MLP neurons of a small language model. Each row is named by its layer, matrix (down: output weights) and neuron, and shows model dimensions 32-127. Each number is 128 + 32 x the weight over its row's rms, rounded and kept within 0 to 255. Numbers have three digits each.
A block is one neuron, or neurons of one layer that tend to fire together. After each block is what it responds to, as a language model described it from the Wikipedia text at the highest values.

L3.down651:081155146109119136131075149156159108103144090079108121111118103133127112138118168148142161112136153134148163119146124173118138135130094157097179192191060101115114190142054075115121146125136153076102116077187058090146160101161110166033121087062087121075162100134193144117119121145101160158
Description: Compound-word first halves

L7.down153:143136170167123128158149068052093168142175106116115139165092110160204147128118161143138115104113146057131120107136112134129127110159093148146118103123161115172121114128159112121106165148122158088113173200145080110168141159134202053120071111198133087136134106166134139154182119182167196128
L7.down282:178098161182119059068144166126092177134141142164076095169116149119094119110095143090079161105158111104183078106137139120125172155179106107074154152086132138132131124138124123109143157086115137103125109057154139118166143132082075125078145166119128064113106124070103131079153124138103120132
L7.down291:140118088156043102121149176146148141138133138161084103096119152128162194126108103170143167139086130124118156096153120100168165166180089121100132110119087149099149139040161138099106107148114165138098106058113152198168104124133255111120113147108123172136112114081108145098070111133097158121
L7.down335:106142143145101172128092137110048082172148153164116176103086144128128132087089137144120145135153114112105124145132162151086143152202104104067174096110135079121146182177121111062100131090100196095155129175139149146148084152177188142121157169131137163036152160110170097084099127139105145143
L7.down432:115119134221050115168127158122064093170103117108096127132110088129129130194146085134151145112105082119072119089055086116154147162151163195132088089150102146131124107079135128132085146130201100173090111118145100144098123150160162174137143154076128105128126093120115103106125081137079155171
L7.down501:185187153170106119100111061087133114157145160172152117125100130123125116097082139114120149159138150191100157151121200162078082115211106125128184134062135116150147152176100141124137109107087177091156105183098166156116143117144184083130131155111114141038115167094162087121077098187131190155
L7.down553:062140130132098060057149142178127130165171123161134132126155116136171102175099137104114101161093136157155105146098105123082171167168167185093146189151105121148142129071138159163165139209139097132112169123166144132111187072124149161134119163178133123112078145082058166130131045130104170100
L7.down821:138087066138123111082183125153167121106138069116069123105125131110178099112097132097090133134087123133121168138148053161109186107154118118142133144108106180127114152047118137131147126105146160128158094107109126148149113135137172104101135181084166120104186138081069117125092107151076141093
Description: Main verb stems

L2.down5:166157126124141089135194136130118110111136131139154147104124097132139134131137168100174129143095151202104141101130112100207130148072142073109077147145196193097131077097155096140091138118115134133079158113107147132091122135136000087091085132098091150153138093153117084060160113143123054087
L2.down53:085112160154129138120109115104121068148147128151105164071126091154109124185142117110130112145106146125125095101117136103093184122131101156134141105148139108115085116113102148106150164138145096125109124121105121160089125127165255106122125117158125139146145139127133154083119151144092143130
L2.down176:140116211144154109097181147119113084167172162131144095120128217138095157138137133104121179118131156118146134093129138120062111138150111096153152184108125113090065075082121143122153127182126091076132146166095150097063109158184177087179135104126119120117139108134095130124170159114101208130
L2.down198:207106165184123090144183121108145072177166137079139094148138127162168157192127139124129141120134151151128136077117163168082092099080130098163121109143165167144066110104144103136155142131167112097109115116125126043127106131173019134146209147115136124098178080080128137147166163133089142087
L2.down399:141126161137134135071183114119123054172133188120126149086170142141099141194130131039153149099102117140129135113162124110122160124111093136111135104147128109124103107109107135052149129178127133113101083075126105184054132147165255126132141083097136112126152120121085088131126158125146117123
L2.down775:147121173155095123143158113108140082134132138113111144120137110182111140168171138100120140141118116150145098063132126093097161111085101172156137116125147162100093103123158114119121152165171120084066141102102098179136112153151255086101151103109153151151175151120110143122109156129098154117
L2.down991:145122145180169142068167141111103107113146161088140129108204093178109109184181096126128135110140143127120140047178087107149147119103195103110133106085165118103142083108173120143129109154124134119104126136114177141114168146147181121124105121129114125147115062118104104104212120116116147090
L2.down998:190133145168121097121121131133151080146118158094107147140127104175149203210146166106113179145135121187125147131147101106153109074072177126095166111103213125108136120123118126127141099102134118105090134105093109135140176147114000146111144141122106122161169091119139058100186150126112152076
Description: Comma after place names

L7.down91:100088132108131157214146124115090176087110110112112107151131126173120166151117076096138114094087104097134143118125171123170148127167175105067166133142141108188141102125049082149135094055092137164144114144128146166077156110172173105197182113121114075100126089107119150145101150079088176151
L7.down102:151167180106115114124157118092126091144175109097186191179149090165114103162111127116154108111094143134120152152161118139106133163078162134222138122062153144092163068062110159155067126145129103056143120179124083112153179170083030116119166108110082158099128127127108139148144125145189128108
L7.down353:175098175097063177231115111110123136137125115098176152148111129092077167089111136158150086112152113081103114115060168058094137098198153173142136141094094162165125136131115111137131087116160089174122105129134098128105145140142099160168118139158117117119127121105137150142128118105069152131
L7.down382:119130126084158133107092077119147143163158088129126130152133100083125154111158144165101112126124156119169093134167147131131096074172090058120125155100142146112135108096091087169101168148105088055096153101138147195173089114130099163103135069159113168125146093146100141059056170175103183174
L7.down630:117126135107116068137156131189170135119151177138128112191142133162129082134132117087172094126059198138137150130115139142130127110123114146127112130071158108092099079178134086155098102094068170051152112196124096088143176099145110133109170142188141143079122088042125087109147162182142109132
L7.down643:124132087154132200154128089172140106130138144060097093174120097168145158149127114132101133130096140134113120121117119153113153107128103157165103139122091149164134151155098174169175153112114145109115125112117136136074096128146209132110183089141115097143084115149119143147182144082070088125
L7.down906:157111126152137130112185080162135120155136120171175111142185114067121042155112155112087084129118187128113221066139144125150119159074195102120134130122153131123169132088126157109134151158163075150145180092122106204144149063160157082166161104128154093144112121105100142186101127155122152095
L7.down995:156165132141125152166156075124107108143152166120093112141099110105102136132118164106141144163103180112120154088111124174090051146166126089118093130168087102138145152107116132092121134097070131132165103150178150066111134143118000104140119101095154161168160130111127145064115138140181106142
Description: Place-name comma boundaries

L7.down125:100109144116114161142113132110085098104132085140124169069159152140139129174135099101138142142123083155117108137131099167120123099118073208172084137124128113145194214150101084107179137166153098133176099142119137110100137092078158140125138128075126144136145145183095063131103102120085105087
L7.down169:110179168098115126120097189107069082173092117149129163097093083131060134141126117167152107106134085167157132072164151153161218162156178120120146154120121148097132137139119131145106161128164107159055135111117123147122125175118131061169064154135116184059119168163090167134161129096125095135
L7.down299:108126119145068169155109133120161185116145173159120124116139086131126161177113178127141116119068143077037148173155106071192118140120129114144159167110171157120132121150163092128108094099169107142106178106061102166188173081115145134188158118126137163129172150172127119138140107109050166167
L7.down300:164094132151176067140182135164121134078140127190094114149115138150154108086183162180146123052082112091117170143091126095168175109109136088160118127134103172191131091123195156134092092129092131188178130117113116101180136107100106124144130169133192113113123105111097138140110130146079129139
L7.down449:103123158173128069090144193121097179141165160162099092126115129097045150097109173170187152121063082174083181096098088086108212142138155067091123166073115154122146078128155124126096142101160080139120079095178092117143121163170137114089086100140155133115161169100107147124127151122112132088
L7.down862:117174218115092158118151124153090130163127140155083119126143139137105111097141146143169164115091130097218114112165139116124038124123161085167148115136175115058120060178087160070122172115144097083136134187039153137119126122129181153089065097105101126085155196108070122103114120114160101106
L7.down1007:142178166091169110172097186114093107179139135156127093083120138166119137134113108192230045106089120145130137150148080085130145157156107104148139127140075161059128074110109106151088152119168096102113111134110125129085107185166084129116082188167095153116142173123131140104152170088133122087
L7.down1013:093111133113105132154116139110111091097132169119048140078139067165102121103096142153110095110115095132131113108160102099116166124158216188143102148129151158093170036129091155107137144096141117163128193152135125136130112103130206172110126094148104132111090152136151099133161117105120096095
Description: Table header cells

L7.down206:127128085153096108115096150165214166095104170109151097090146195164120166166080147132163154162113130120142158150127132148139132124109128150108107168093099116147122157132107146091138149189097141126149159135162114193071156090131212140090118126140089134127095095158094150112085132133137081137
L7.down373:134122123174113096149142186157174149100101164149174080073143097131106105194109074058126083146115138161159146090088129110105172151164139086132111152079139150143150106150167098148107088180158115111175114153112136155106124167162075144143092143163150119157099161079098080127175124116128105110
L7.down446:132139141124126119055106099130117151119155120201090159189131124161159134119112105149130159129132088126102096116111097114149125099190130135150134125103118116142164104104105073144114120132095132147125135145127126109180124120121255139201110135099187084094141165161139132140123134123083122157
L7.down619:105112142123108076131156136151145131174162138131169130137145110066124093091106121129115103137103118146178151123071113141126119141175150125151156140103095148095139198095105147159119113128110142115059139075151065175102154066105255129126107116151159147153129149145061138164097167185101118071
L7.down623:132144147136085127108144091094116103161105167119109091160131144127087153149105113135096161100149140161075141131095106047154101145204115109091125151101107126076131090117127103133124134130128116123070107131114165150134111131104255176202141136162097102125105114149174134148131186118114175130
L7.down701:168169079076133127176132071136157155100139104146102139150110134113122095143127153117089142143184106151152132123109205123070055063149051187071157115122195120123154116107125116138159131157189096162119083152136110128166105070149085136110085103170112114132163104101133129127150119084138126200
L7.down807:126117073085093091141154102134134142142148115103103116165129106132112097168122135129152141091104140140120143133096117126152166120198130142084133138109149150108103118096108124129146126139128130124127131153111093152144144129102255098195164119145123117106152133134172178105101105094160071163
L7.down872:073103123138060116112124111116085159142166110137147123117141141089124077145107112100123124137084140176093139095110149097162166107148155154189054124162085123155112138101091163187142138174135143187148177114165145149043175126102171139144157163090117116119068066093114146175129105172119162103
Description: Verb after auxiliaries; section-heading breaks

L2.down97:078129145156072131151062105196160182135157068180122088112122117102084177130128197100147130138128125124168100117143105068126114122181116164124121174157135134158092100144132167088126147124133132173099092140134142152118162141115000101102158110165185156153146132115118093089142136093133146149
L2.down213:124129174141118174131090128137130161161157114180138129150105124130103143146195175120151165132117120119188123162141083094106152157108101103113143119150117132091174164119091104108149161145124170145146156113110124192140153135110000134107114141108170122171118081130101106158128157141126121157
L2.down280:108145172134181104123130107137145143134112130143067129100129147148119093140133143146123114112071119109105097127142105139148086146110114117129115128129148173110096142127144149092130178167168069097139144168139100104134078144147000118169110093157095143117088110156108121124134135102109115098
L2.down293:113144162126117113148152153079164137143159153116116116113188162108112133116111117107164128127123157053105118104135098126122124134089173133129155162133186151079106145136119138141055106159080147145150118148139180135102102130137000141144213120122186190147164084106113063139146122107171177157
L2.down879:090120116130129172137113167118051094120130086157127097123134116124138183105086149192138134128139147071091156132097120150131061152103144145141106116219132197109118126116125192118057069121150133086083136127100169096140078167136027139127138165123085102086176173090130124114123120113196106132
L2.down941:108139120139107049147113100113149130112107118143135118160072132067169110161127139099079165150120110168168101115168083111086087136130098147088126146161160109111170090156159063173122140113083178101098170086087067077094127121105025095142204152150083107129162157118092097160118075144121113135
L2.down995:118089139178131165064179131142172122122177103157120127134098121115154185154132116173133095115096095132124159151106101123112120147090137131133110132152109126093143110108111073141175113152157147084097124106163125107098164141118000174147149140152119065112174109115107164177117125131129143086
L2.down1003:083120124141103105156138131134138123120160190136114131105084122101141169109126154086161144142128156124132141147150085123130146153085142131079120168123141190133131161110150109098121060168098118110083113123153159121149113097193000106136192117146159119101121129058114101123139152114139181127
Description: Mid-word consonant fragments

L3.down527:152113155101089161135091105123115142125116153148080126144124158111104192152145057113190197127161138094166108171202146112174103122149120129085090126108109113146106196102156132072161179164066131124181102161191120099127102112134080045158124114117149124154128116083116113102053144064126134157
Description: Mid-word vowel-consonant pieces

L3.down371:146134121099176188088088091141122153131168166089126134090143103122159078100125116144125094172167064147128156147190148147118140138163175192110098127099138131138133125176115165111153100146059073127090160154107130148150106072105053133215159101084179096119157138122116129090122143147151151153
Description: Sentence-final period

L2.down99:052154122150079119124080101194082050071109119202128147165149151156170129211105128120136150140089147182072104103108115178091123099068132093133151118137149129153127188120045149159114209115146109150150149104173131126106139084137146122217101068119136146143168129068096065143151109164141053167
L2.down149:131084085125168123152152104136114039074178129146126088092144144129127198188119114122110133177128116197125103158116100162086127152109140093163141124173139105184118161137118097088105229116087167192131110125127091123179110109119021154185130103128141140134185156100127063115141104117137050141
L2.down316:139145122144161118136162117150138112121132107036065048124136127107112109172092140119114149083186122156136129108117131081151130098129117156112132123099152161056110103155092079177139064129153123148164096151161182102107086120140000142094148175129098111092108162101093128177142180151059170172
L2.down379:080105117090122102166134083146102123077171113106166141159113105164133106134131147144102130178097136149096137114145154157065167107126177142106094139218192176144116120087088182115035183128105121145164122091168145129089113151097091150214080113099083154121148132064135129164106092157089090111
L2.down480:117133149143135166114081181133154106125091116094146130143204141152085137110115136120078178159148085156117148124149090154117113162128137126153133060132124092061134161120132139187173074114078148114080077172116173104149145133128031095140103135147080179115170113102131103083113147137137098103
L2.down507:074130118119122091117140085114115095110129024111146169116120091087167064179145140140137208140200111136130143113116116167087187120131149159113146131128162167120139130126121137112085154097063073124142136134186134144129096106141043195118098124053090135155175140143120164144162076184155138160
L2.down710:102076138135158127147158181146107091055113173185117120106090088163078119178207156117154100067176108154111115167085126094094159113117206124127130062119106167094128130102130108126173149158184165166133109094159180086174155137160115139073159123088083128129132111096079124113157151103134177079
L2.down969:130145117083091153112087081142108046142150105156090103097156149148079132115083150143114168152039089145116065121131078144111081106098160134126129142141226104112194089113147179126101117044066094127143086120112122148138100110108063111157124165098112143155098146148114148153113068134181141208
Description: Make / makeup verbs

L2.down188:171125147120132133062132070093125088103145118149172119195104106136110078130093103152119116162115176135140154073129102141144057107132080168136123110133130146132140122170160090150142084110042116142141129160072158082137053117114192148140106102124079110068109099114111134165112121123135136062
L2.down247:144084180110169103119109184133145156157130122091118126103100095109088120115120122224188125132106185145103094112144114134183107169149132146112106136180173089128096124116128166122104134167146103135094135148103129097156136119068000153121109174085173153128090158092070087172147080084168095170
L2.down302:082133140128117074099167132128074112150083148141128087068081134100152068123081174184085082141108126185107085131102078131153111150147124103147105143159110190159146120087078195145065112144135047102162137146179126091142177065108017155090140136104142121125111102146159111083197159139060062093
L2.down580:068164170118129136122116135113152123131115139153167125135100128148136162138082125171161108113140173145085128200132131144073101124118138091123149151152103120133128142106113123127069138115143139088135100099133123077101133167099000123102053125136126130099117093153114122112140144112172093101
L2.down594:088145214137113141049065147103191096132104095069116162125114123185140099145138098173146071115145051157053097122114106191098112139080108167152127156111098076146076088142150180090139108175137123110150074088138159124114157102177119140226099130094130154123111147094109110130151157106154125151
L2.down759:201097072124126145154155132150093090125121115089113157064086145132115142157115138152133045114140159158154130109074099175146098109092161111142170116120126195134151085128136131135173153139138139112113162117084146098109142155170011151165173126112090101171117108122120089117152147113185164095
L2.down762:163179126141146195128211182086094143138166143075100131138148112135084154138115150131137167135107118160106110054084086136128130065072062105096122108129132123193170106146203133155086066143158112104130124145119115070141123148095082234140088110110168186139081088116133156090163171111091138152
L2.down883:119147118138095130131122126125132136158067125064152145133175149060179184081153103101130121171192143073168161102156154119137153162171109135155138154153093118156123154133092142099169082155106180096067140141152077201128116174102178109134084115211188083091143131134165112115109124134134088117
Description: Passive naming/placement verbs

L3.down321:134163133121129147130126103123126150132139149152129105074139155182167154110148134129111088124121190068121161141027114152184164123153064175122137178114100097142126203088118122173129129142087153129095116100163200117142168133112144174034122101088160121104130160119114162135139081123143141114
Description: Predicate after subject

L7.down457:175088148183110129157163084140144149179162137101114094076111084099163128160101166091136183131088150140106157127142104135183163178146094158130125135175118164130180182106191124119121119084136140126180114150151111153111103167165153101101110160115117148136071043140127116168065163153116102180
L7.down697:113070156093091143113105109102115047080115104158101149124196120095080112131146125132155123124093097077139131100218180088134094071158127142153148174115089166081100083082133103120096163173149121128149113090165102082139178159096139156191122122129146116100156122118138137067130160164126100126
L7.down725:080093125128101085078087123140126132161114141149159171115164094123132112105102108102182110136130156134159069106099102055101123130136113105098133110129103132140146121178058157123197096153133141136122111082121120074086110148136199126107131140140155181133133094086118160176114111103110198163
L7.down892:147093150131135117141125141195169151074155088090154137108128163135135116144156167139105148167142119090103132119093085134162150151080159103118159158144082180126140152086113124114092107124142152186141183132202134127127157116096087121060126146130140136081100094129071150180114078135154135134
L7.down913:182150080137182113140115164083113083156124140159122113109132149081129201188060092096135181123126177105094118123147138162121115086100079176121128071135113152140140179131182128080114115119094171176161187108115090094141168038107126100122153152103171121114143134159111105116146102167144162117
L7.down939:122117138113218140136144141160158103116119127108102150018127149117124100133130134128108108129144122151193124115106111167169119096124144141139070111202154172141121098137119089091139111123164108153116141120098104116115134146124200122174111104118107095147099112203126126132133058096060121175
L7.down943:141126092136127132119109137111113048128056100160183159075115087140111097133091121179165197178128163123119141125141085115140132083108139188098094136105096129128128154138140128135164140140107139127189106119161104101123177182183171071130177180115132135163093122098154169125133116170143129125
L7.down1018:114113157101134163137184123061147126098156081082109156202135119157154127172120096143098126112136153104127135119182113132151038153177103150157124165121150099098142109133113161132107130141184132190206142121096118118196135165138125095114182153169091179131106145105062173142087120145138164131
Description: Passive participle after "was"

L7.down192:063118101120100163124080073104168122157134148097197129153163162095161123150119121175124155135142119097154138097159146164142092101143125160080123158183109174170109121155135177081127135106180083145134122107197074155123129096158187055136112095175080114167165133099126192087139155098142078115
L7.down385:129151192126089148131137123166162168039159092130041134141142140099158133118132148097150057131170099111128141104132131112155118132121092157183093095144154136198124048141168065191130123139171087101192137120153134165136120160148167116169132085085131121173092106183133076131095218089110143126
L7.down444:094158127201110081123087075080192124147115123138063088146133132159094130138161079153161167127089152134121145159156108126151125152177122167150152176086136063114106153140120158158120143149138116118178078137108109165115104155102037055124121120163092147078149136111064149088130147157164117124
L7.down512:102120108096079105116178113115162129138150130098147128158148122119106138130133139161168099106067155179111126074148108130137131106152185130145145124134108138073122090166101134190093132162147102122100168143172144150113159145125230121085109096117126120136118130130055157164183117128163113039
L7.down749:117174127118128126143076100119067114185124119127084133091100137172139146085159165171103179135190153128086126189152192141127142107228075114117145143135145075179073156104147142060116141070092127111089106120116163120146104141149179127133117165154120142093159142106171146089099135138103126174
L7.down822:185123160127208208146135096148091156139134171096135136109137157084149144099155099082145131108216114159133129118162168110155133106110120164165092095110138145151014160179142179166138128087166137144129093163129117088153164162095121152179141103147161095119134124126144163082113099122123073169
L7.down866:061119127043157157124083098111109103147109148104121170064164101148128082132157105142164055095155108105108080065176124115120060118154132139208097122159100149101150112103143166164165078175155124126139161188069116035104167161109127111220146122140104160171123097145148134143144114117107111096
L7.down948:187043146109130122178061138099146144138080147106145113085147113144117137111165113168095118116216114096063140198128148154133065156161151177155085144125127108130147143152106075092174136121099112124141113149096121137149130099126182161155132106144139167080154094157134142135140125087151092201
Description: Passive past participles

L3.down908:141124120125178119177112129152114104156144070160137095092085100105148148114109180077131134132133161095119093132082118114101167182189121150079128095118064129160172163156157143095162079112157141168105071074086091133148116104089222124146169109114155130168129164132134120110156068079113146132
Description: Clause-ending comma after split word

L2.down107:153168135156120070118131093114158122170109113108102165117185146090201141075106122136188131165111153151124153126165120162166132152084139093162130201124122114168168174157114095106139071126103176108152188129156137166059122140128138084094136123100138124130109166146089192125118126156145163149
L2.down335:191148161157126128133154131100146121139103116111094103163154191124166095049097174099210143133135173118102138146166105126161082101114166085130157167161093123189127151085121109115130077107196156105178176073170090076081127061124096114159196116088094142128104153093124138094082138166132092135
L2.down341:121156070161149091106114121122088052086129129116159204164114114093127117164154120100117144163098143122097093150123103139134132169176091124190115141131125138189167139105120108113150143115107129143212148128193149152091159075103074154113196193102087180215180125102097151123108080131123146107
L2.down372:126143138124133143111136133111135153155126131139134165144067143108156124072098088125107146245114114101151127080180130152173132123099095125118119166143166094086153084117137124132161069135085137096157188083107136188108111180095065154090179147109129137149103126105154241131084134150107172134
L2.down663:160142146102134082120133078096129094147131109151127130078158106105138144115098155089138164137066121109145106098116054163116171153151096123144180140125150099198149133155100101118123192077109109150173119157151062212151135156159000088106146205139184124177127147150180172132117099152167109169
L2.down881:137113132107122147187127101138145136106104119140087101126094121130055137129118168119130171147162117104103049161163094104127157054134105129137128161088122151142112117107110134131115110157184160164203159171163135153120170172144089093143090095106133127109090124128154097146098097142091130099
L2.down885:161115077106137130111111076090122127133176113104129095115165173140191090116119138145114170163063156127150151110152190166094152139161165104151065164171134144154172139101134141128066049113105109107193151139103121199079128114152222117125109162105141143140062138180116215104114112084104123098
L2.down956:141154176142143156124069125109144143168126120074139180118153124134120150072127143156129158183133155119128157115146124180130167148166095138163114121126143172093126151145114170078142064109114136074137136105151095187039109125131237099114069094145116099133083077126119158160121129120120118184
Description: Wikipedia boilerplate and "first"

L2.down207:138149114105115104160065112140095111151113066103125156168137094078133071197148119070137174139133160103108141149139130168135165139157083125147141147126105181184097128142133169146121101146142067091156140109188138112096089070105000143112119128105098077170150128124141098115151109176132097146
L2.down336:097093121163055093175114130106049147103099084174154130088178102085136105165192115140127161097126118093151153175140157161125177130145124178162135110155145167080131133114073160164120170141141153110107136127148111168134153173150005104123049115112088100134147176126168107172125126122133103128
L2.down358:096092102167118142090078143198132153153116116132078062140144160137098072104131082140104125163129118152175123101127166137124170133196161126072125137066148140126132098155068153123120124121123104129107110090140119255121143134093191158124111115133161139128104174193154150084103100105127088162
L2.down386:108167124174090153171137080106128108148093092078103177086130093139181170137186151099155108149104123155067168068077115137124167146115127156124111119134089066076111180156121089174108142120079122107143153197066164082066115111146040148111077127110177118101156180197107114093174141122143112125
L2.down731:156142131131208095126091133086134161116099088165147116080126080095140087119183130184190130100171122111132157133149123148119220157207140144189143143189113140079085155143128121118122092150135180150082090133151155149174126157117075106079098165139192094106121131132102145113168133138178193113
L2.down858:078126064120077110136090146116105109121099118137124110152144133108072088147125132126128144131168085121093128168184122109145135116231134139170158138173164103112145144096168160132198070143121111125144141152068150143106134127130023134108116098087120084204143084143128110117096119106145109190
L2.down907:088152119134046105145156177065145134140143118156125163139211097103119140096163172225109177151095129099169171164169099131153132148090173082163145134153124152142159172102072122119119091118139123068148126125147127168087143097129095146083116127155135177155151142156116224124123104148158107146
L2.down986:195133143086083168132126092112138110129084074092132097094192171098090198074173170070163167192186078135152116153159128099102147128188119173133195133192147117096126130115153169143161098192109148145118097109153153110137141210170142128118109143135121142089152128136094134104062104066127140098
Description: Comparative "than"

L3.down966:123097136115147150160169159094100145126101081190094083127139115131161154102089129118082148156017095154154113156142077130090091102203088114140117098142112157106150153124092108156084163101045161132111139118157084123127178125085114137141121088165125152145146125128157119100126127116082144099
Description: Heading markers and "both"